Part of a small language model's weights.
Training: a variant of Adam for these matrices, 572M tokens, 8725 steps.
MLP neurons of a small language model. Each row is named by its layer, matrix (down: output weights) and neuron, and shows model dimensions 192-383. Each number is 128 + 32 x the weight over its row's rms, rounded and kept within 0 to 255. Numbers have three digits each. A neuron's up and down rows have the sign that makes its largest values positive.
After each neuron's rows, "raises" lists the tokens whose logits its output raises most directly, leaving later layers aside.

L5.down408:097100080114110124134117117106108094150110115123115132162131093098066099133086136080118088076113156106122100154121119137122117161132101125112117077107141135199145171111162193116121109113183074131188075155111219105159130090148140072207148120080109139122109124132102113127133131163130134074144144161100142083085146080109114119149135143095144110156168117111091144128077130090118105145201109071119153168118103093131109151100109145077131126110182132117110122136097112165100155112138123141169104100153140162153090160121106127132090100107142156027113108064125153076106144107141176160
raises: "s ", "er ", "es ", "s", ", "

L2.down16:113124125129104090118132151090107149186147129113119117091102121194133164077145102158139126127136207102161108147141137174131092160149065106142090104146065138137125170123169155068136100083154123151163186190161127176152077152094136118218112114115148170093131161150146065138110087164174163109149172145145155130147080154169121123143125176033153138181124140159073136197133125174159147116086110085184150157123128155113174107113127144122153144126126095127140154079168166086156106093118074131092134087205097113099149200094138147118100177184118160089169160148104141123141116126090185187
raises: "ets ", "et ", "ets", "et", "ett "

L5.down547:088169098157143135212120097091139167094083057221095086144143123136134115110136125122169096158181130115100176141142175135152184110114145104148168110109095143135147124097147144132135114149153122127095106119215152117021132162098155125179100149137149168100083162104106148125136136129125107198122167143157132148147136109033089146103179059154089130102136121124095147083106122119139172161169135091147087114166126155131139132088141103138115133134085115089144110179110095155108189128128104141171135126123153139141125116101118133100082125187075106209134081028159077145153146132108102145
raises: "aming ", "ood ", "ower", "esh", "ock"

L2.down1333:075131123080107109071110119151162154107194129156174123095144153136087111121115113150138080145149083179136056093154139106132107150124157140135103121106069103114119152137141152058146170112111137134097181138109121134101134123201166107145153130114147150106123103094129110135109170134142098166142091111143179114129127164118095148132114117188158026110111135134124134148118171170149102058141093138121156196148154133138193128119084189114106093144125093084137159090136133100094094144060151100111128130136115131126129151145167123142048150106154154177148077122121152149108204067119193125
raises: "ator ", "ality", "ated", "ative ", "ic "

L5.down152:139178113081157131132166171156142144193106093115089120143163130172131122165135140152126132135124125108101160138128162145125129118101188139140140159125148152072170127144150121100177128133131142109120149157067127146145090194115135085140082165128174107174056180132123099107141096139086175077108082152160141180145169142101114149108103146076131110094163157071141118198125133126078138110106121131174150109118184168157135168081106133072163100148147120113176115121112086116173139162163127145183154140154143139117191142134170099155096188157136080233175141111151152070121121099202155126
raises: "ub", "ult", "ite", "ite ", "ul"

L5.down351:113112071077133097100162117102108134133141145129132061139141122142112127143077168114099084156134120097100135127123150152110143159085105117161183174100106148110165152161119119105113095129121085130114125147161180121093137105086145106182134096141060206119145142122159139101171132174095140122145119153111106161078149104184141152068113206135121151109172125102160175140101145153104139151116164133137175086156118099101095118115062139125185123157168114136092080104152086129121096173127107049116162114105129118159122147104093128185120168192099167059116090114143131108090093144137139156
raises: "surrounding ", "regarding ", "about ", "within ", "concerning "

L5.down761:135117120098119120122053122144157179141143141062164135125138160111130169203144176150114079116089150109145062187125033137107095088240142132177052159068184181135135173161186162120151093157125084130098073116126155139090157066159068126215146098114123152083052139150080096132096153121124135116076133126139115149123067104078067155116127122144065075117162134196171120107135125163133127135125127120099144108136118073133128085135135143144125104059125130143072151143137125141166099121134120092120085135182136123105134159128113138118129137079148141114112156094134062172110141105138114179
raises: "ity ", "ity", "ism ", "ist ", "per "

L2.down754:136150077112090116176114180113123167148078135113108170136090114157085116177097163132152113119096142158159031168095105108085134120089126139097141140121134130159138056139164123132114135064129133137145127111173123190070165129146170148168126119119125157114084130105178158137157146091142103131122116145123140146137145117066110131139147118073097150155138130141092119085126126108154133145136126108136157166076096123139113145158136126194145069107139152112105095141126081119080124123131135186091161134117049097132102165171106103124128129170095105255126155137158143151130147206127148104
raises: "ape ", "ort ", "ow ", "ory ", "ale "